MLP neurons of a small language model. Each row is named by its layer, matrix (up: input weights) and neuron, and shows model dimensions 64-319. Each number is 500 + 25 x the weight over its row's rms, rounded and kept within 0 to 999. Numbers have three digits each.
After each neuron's rows, "fires on" lists the tokens most often at its 100 highest values on Wikipedia text that the model never trained on; "fires after" lists the tokens most often just before its 100 highest values on Wikipedia text that the model never trained on.

L6.up1261:491506553503479499495492490489514534482460507532518530496519454517483497483488499498494517526465513482498493493498527520513457492513502507517513496541487493506480520511502526523495458475496519482514515468509474508485553537449512483478481453476509501510488504492432517506513488491493513484485505483536506519539489536504494492526473475485529481543506480514530493511543532493517496486551507508521473531449492498519482469526478507518504494526483525525499487457519445482492512509494524518505465504499513525499532481506523492465531518479502467504471528519541483500518512495468530534473482497494507526498504484484512504520499505488527471482510498528505577496504472456451550482502534456519483482478487457481471504502477562529511529489481494482514497560553513500498552485503518
fires on: " and", " he", " –", " is", " they"
fires after: ",", " and", " but"

L6.up1129:506489510517496481511516519500482501471469498485509535513459471487493476521486474497492521500488535506500481493508495519552482480478534473516460540491464555478504548485531475486516469453484538506443516485507484521483505497481488504508523489494457512534476494508517530484516468467468525485466518568489451500513527507489519500506496490519491525389495513480503510506483467433483500466479527501505501552493436544504510479505469518476481492508501485491509455531505475481496489530517523514499515502514489515502515467523496500489511532491500488516508525476455507470499529501488470485495531490484488531464497523455506499505480482492492431517477471533510517484480508487477500434486477495535506517499466478456540500527509504436485499511520486478509515470474479515469463541512493
fires on: " ", "Club", " currently"
fires after: " on", " in", " of", "==", " for", " the"

L6.up685:478529499469521447530481560513506494529447490523506483461457491468459511529506494504502508520472554542423532513441496515501526530525497444493516528519458546518486511469506504558542491541493511530500471506492501463482502483508502460526495538470496490502506490523492479502478492496536519522458507475495489493538465512499493506514461501481548494544509506511497474483531527495497496493498527512492523536476473513491501519506492484466547490508526487514486450521503557503476521491517484530483490542501490539510512503540537501524500532507505491516469521448487537495524500489526498553545526461504491510544497488522508454520444494488525450488479513515545489464442496487500469470496507520503500501459509441494554463499482490548498451466504537445471488521516475481457507463506496
fires on: "==", "TA"
fires after: ".\n\n", " (", " |\n\n", "\n\n"

L11.up880:462486488455470519537537513487510520486501535468526491515454496484547529530498507492482481521520502486489517538538517535467470481517520493458474502475497485521474493487490488491508478506485516481473532490541528520496531513525543496514527520509511518501535474483505525517465493508487525511527499485516509452502478461476471482479509509511524476451541501504463466514499490489477470498530485553492501502494511457457489494485497516474496544519483539510513505487476498503516430486505516482504497495495471504474537458514484482511481513455462520530494492461443458477480474480505500499530488504496520472542444513494486512500515489578464509462492502492551515472507488497480470501479498502468501478501478527478507477517546512508469518518494491496524492500505513570493554513529535
fires on: "3", "0", "2", "4", "6", "5"
fires after: "199", "200", "202", "201", "194", "198"

L6.up511:465571515461497484493472497456502511522463507562524485512534478541523493484497483492532505535504481492501467475466490505501454486430476486492538483460484527523460504471506481467461468480523501509504537525512486542449492504453496512512481484486515486483516535514494472493511491535486479493512475499507490509503519484489554511507516505525498509482495514515531492494521506510554497520519528473552495497502451488475508482513503497476517510525469511516453506498517520497491482491454488519507496458517506524532501524569513519494520511551499469539493564516536513485501523472528493518457535483479515446533503503504504520480534543486466489542485493503482472524509507502483514529492478499527492554478485475503461489465523529438477498519487508465514477536520471504477494523531497
fires on: " he", " she", " and", "ing"
fires after: ",", ".", " and", " t"

L8.up1473:509526526489496533472546514478512477535495462538511509501470520499518517529526472516482471535477530430506511538508534504460473506508481525498510471511479512526496541531524503514504488493504474473546466484503539552492510515488507518495505513522532554476476525522479501489504501482499486519487475518519494475448483518503546510520543483483507550485504486523496504514498483516513492542505509499476512537500499452469490488497508495464495528475507515474506534531539527466525514514495490511459535474498487515520479542531508504474506503478499493500470523459475520516461525475485478490511497499417568471487525560478488501485532507475496505512554533482466519537494512509452535509529523509488522538509550492498543493434493504513463480497511516514517504499517503502468537466472547
fires on: ",", " (", " as", " and", " or", " in"
fires after: " and", ",", " /"

L8.up1274:492496542488467493499440527544501495478482495543480526498457523474524546486517475515512529554521532506488511524491493493518540536459488476489503487516516513454520471507475520490559550474472475493495526504470500481484503501487489489503495470507484514514515510519517506518501501529463528534485512476462532483491509484470486489500466493530447499441509480486448496476505525501520504536553516504513534529541514535473473475519501466519501505480528471527494511515475503498500512475527499517446515507547521496473436506526487516506481528519532494493488483504540517490489522535522501500461527538484474467516456511508481496470509495521474478455535507519498509513484489512529464472487489531479521517535462483514518511511461472517507488495524507494479507483464487525464501490511491
fires on: "200", "201", " ", "198", " city"
fires after: " ", " in", " the", "."

L3.up260:478526527469520477539508502491487462497476521507476534534526504443515571495456528452521502486469476528481471509507509504468496484490500485511509510481540524517482504538494483514492458493485467481543495501505502485499505514453523485508506500552471517523483505497549502513501514540507480505475506491528489528512543464512479509486512448496542522518513537507501489476513470523491502456509469475484483519470523506450513514495532486476466520532460482500471478510523520529505484518460525499540495497488489466508515525480525522496535504489526466476519555510483510508486469496527531508489476467510540521500556523521515508514450460489535511518517525465476441510493501508524486520488473440545513521488493518475479550487531544506474562506487509491538523463474459509495478486509454
fires on: " The", "The", "-", " the"
fires after: ".", "-", ".\n\n", "|", ":", " |"

L6.up795:509502524489468488495523506501505497480476519506472498539476488477468509508445509499543483477560483505514517513466505510515508486495510507475479534478495474498513485495484489505489509514469517482506500486520508552532497520535527487513504491540483463507520529562529524481529529479520514487507470475521567517484505541483490514491457526484510524473523549475536487487511525497492495524471544546526475510518461495529509517507522523497473494533494489522490476487497521562438483515524492496455507517454466503504486542510531497515483494532514486451535515498510485489525508489540502494525516510491488522447515512502531488469442481491523469503544480493519486525535487510483506495502461434491517520497489465457513530469515496483507485481486528467487516463500428513488434523471455
fires on: " \""
fires after: " |", " the", "|", " of", " on", "'s"

L8.up1073:480515470531492497492532501482501517525493496529473506514483482517509510503529520514456488500511513484513511460520510507509516498493471499507445503508511505516455490474455513469543485548522531483550478484479504430430481495500531489475510540484519549511474512509495498521541519565517508497498530508522511510521494461464503490510483497458551495469508522474496481487488515481527528524514493508486487524476542497461521448484497486542480515515469495531500528491422488506507521506572516510507462521478482517516485525478479516530478495518506501512486510520501483530535518531498506500480521485488535495521449485518496498539541485483498501499538496523535501476501491484511481483506470488487513476514501521490506462513548544531467559517463506554501495485522516500490535539511523
fires on: "6", "1", "4", "7", "5", "0"
fires after: "200", "198", "199", "190", "196", "194"

L11.up1075:462547564495524492513478489472499492498486462481510494514471530476514511535492454488492491489457467539494478508510498474520465451512524503528496543484522526480524512510474500519537488480534549451504438471471493487523507488473502511514463514529496529509428524493541559493488494524480503493529496489496490462501506461522517477536475467486440505475478493505471500471495521517482490483513512472477521501530500525493519528503504511507499458531528514487523475520518493492464537499486542442553479526501489497462491472536471503498480544521512485505505504506495490505483500496500543521536491493504517514533497536512476492502537479491509520526491496550476508488545492481379490519476478487522514506517499496463497505494504525508486488463499535531520484514493523491489524482534491
fires on: "The", "|", " the"
fires after: ".\n\n", " |\n", ".\n", ",", "|---|---|---|---|---|\n", "\n\n"

L11.up1193:498478562501463523512494523491501489509500493485525487501488563506514474507514498475481508530498492504473450508478521534520472510504489494527478528476510466512520493501498469486467507527545517484508533472478517513486485533473498567484522494497483458507554526497515497493509510516507496510536507483469550494501519454544493469489471497486544488519497528502526437476478495543546501458531487461481513474492526471490506518518515510435511476477541489504506503519493506502510523495495484510496513526496495517527514500510463496474497521472494511527500455458506498535515442533489481529477487508490477480493485479483515495500518499516515511544538504499473519462564506515504510492483492535445491469502545502486469506510510511479485465492515512499508468505521482526455545468504517
fires on: "3", "2", "7", "6", "\""
fires after: "200", " ", "201", "202", "198"

L8.up1140:521476507539502498480515487512505521506504512519578500533517486514506539502503480511501495477481471463467506495479476471501484487510503494489517471487519515467467462509514470500439502544510500459483543517485504498531504495522491427489481530487552497485538487488505520511516495456497529501522516506468498510486479505499503486493478503470465497482535439514509554462541485506531506507520506459497497508486501496508515524457479502524499476558506474497526542490544456511483516542476444496518485480469500511482480540524535495499465516507510459504544481472554491496566504461538509478471530491468504507524506521536451520492532533520502491508475512528518493519536482525529492479432529502521486548470522490493516535501486499509494489486490517487512531492458511516528515498470490
fires on: " but", "197", " as", " although", " if"
fires after: ",", " "

L8.up1313:514486515486455463517477487499487494552481497504500514487495533511527475494490505499510517518497508482546509495453527422533504486487482506500477507456509493503513455471483489488472513487475498485533460526516521465488516537458511531483532472534495507466531477483541488497470491481524469507499532524480503523486507495485486485519486508476493519493525481462490490464478460468502487497540483523532512484495515487548496499513494515531548491467553498480517508540513486507468475488502497488487442519533504475521468465515489526457453490497442514532497527439527523517461489479500469504497454510475494527558507496465488493528494495509526487496533476543486466541454480487518531507469534539520482510472494465512505534502546479477500445533500502486514514512504515514525492492452532
fires on: "5", "2", "1", "6", "\""
fires after: "201", "202", "200", "197", "199", "194"

L11.up170:485499495506536501524564497476480522444468472478456492524453484536534424459524447542519466478461480520511520504553506472462490506496467471513502514496470530527489501500514490495473497532464503454490510525500464526481477511521490516532545521530508517482520494509445524482532528555509475513521468507453481527497492456448476499492496479479516484502537505509502464533481496487473474522513497501484525489543531501509514466507484506492470542486530508455516454503489471504491500440531512444516509514503528491474501507466496483484494501477520495484470438465443470492515497523449534462556498527512496510504524483492553497539516504512529495519493479558493466475460505456514551510481505485468478495467494462475469504497513511500485535490490494498529511508531496493498533442539514
fires on: "2", "6", "5", "4", "3", "1"
fires after: "201", "202", "200", "187", "196"

L6.up194:546500507500527499477502503464486491486495513485449481535525485522530546495511491488483511514532519504493504494482506472498490522478533528492539463479485484507483526507502508501511496468510507461539505483509482490491504505499447565503495478493490466459508536491486524532538499475489540490444474491496533502514520507531531481506525523498469469525495513497487498500496483499519481478544535527505489498466488524514479490453518498511509542498468536530499467436532505516489514515528509514461545474506479491505508494549522533453477515519530459496506504505540562491478495518514526521504481463535470509495513464468508516486551523483536505473499537526501525506485465542500426499533515492543481541476511445493508470500447532457502481501542517459431524447500540495504489445481488
fires on: " and", " of", " as", ",", " /", " |"
fires after: ",", " |", " that", " and"

L8.up309:465483519480505500485493479549499500483527501535492509473448458520513545510503508485500501507526473510524488481478485474467517512459485486470482511527519496460509508534510552519547479557495494507468525516476461485504519457529488496492465504519460498496508525451465514466508500501500501509491511471522496533541503493461463495503491517537467498525490511544488474449516476504444507533486538504493538482530505498507529451477514487531513452502502510502508483505457468481516475537513466511497506485499512492497495553530566484548522540525501492490506455522489513492493483497541455501522540526508480493519490525499485484525487506483568494472510495528462538518510482492471505527498529477494480499494489489503470465480487489502556493470517503543495491480510516453495505496529467
fires on: " ", "200"
fires after: " in", " In", "In", " "

L11.up1113:490487495502520536507476508502449512545490481507490499505500520527529494498516504513519489507519509512506489490509533481516487531457518548515555504473510513496507487498467450477500504490497437491494528492503503531507520538430492449493520542471502494509555470523486495521514504472519553509523504475490505539512517492506502450510497517508510441464524479551483496468552528525515500441480468517509470531520489508487524531503436526523509483524518511553518503488484481514503502510489486510515479498487509464506519491508478533504462532432464501508496487512478535491493468517501499502528498503501530510482534497479529490500499512534461472489503495526501478489518468513455518567487472437510513546509549460503473507504464537445497479473469483487529523500526494545510513499506519
fires on: " ", "199", "–", "201", "197", "200"
fires after: " ", "|", " (", "8", ",", "7"

L3.up1066:514532459483497533523509497447470523514535508518516503496510469476507508531487514489511506499509531515485491502498497493493498501482471462509498479541521498456481525502517524511470558530495503498463512488520503423465451498511470465530482536472510514479473484532488465476473498515462493518447508473508498476470482549509517486535481503493521507514498458500500482468502543485458534459484505522508535507485481557450508520512522473460508512511487467517537509512464497458516507495501474473509447481499507530478519471509554506483487535504464471526530491441491508536502561451546489538496518460500487464473477529505485492497509541523507497488490519477545467448470482501497497496487475477489513494489512492478510507530527487543481536491519480523526497513524477467537436471507459
fires on: "|", "===", "====", "rial", "ial", "ional"
fires after: "\n", "==\n\n", ".\n\n", "==\n", " |\n\n", "===\n\n"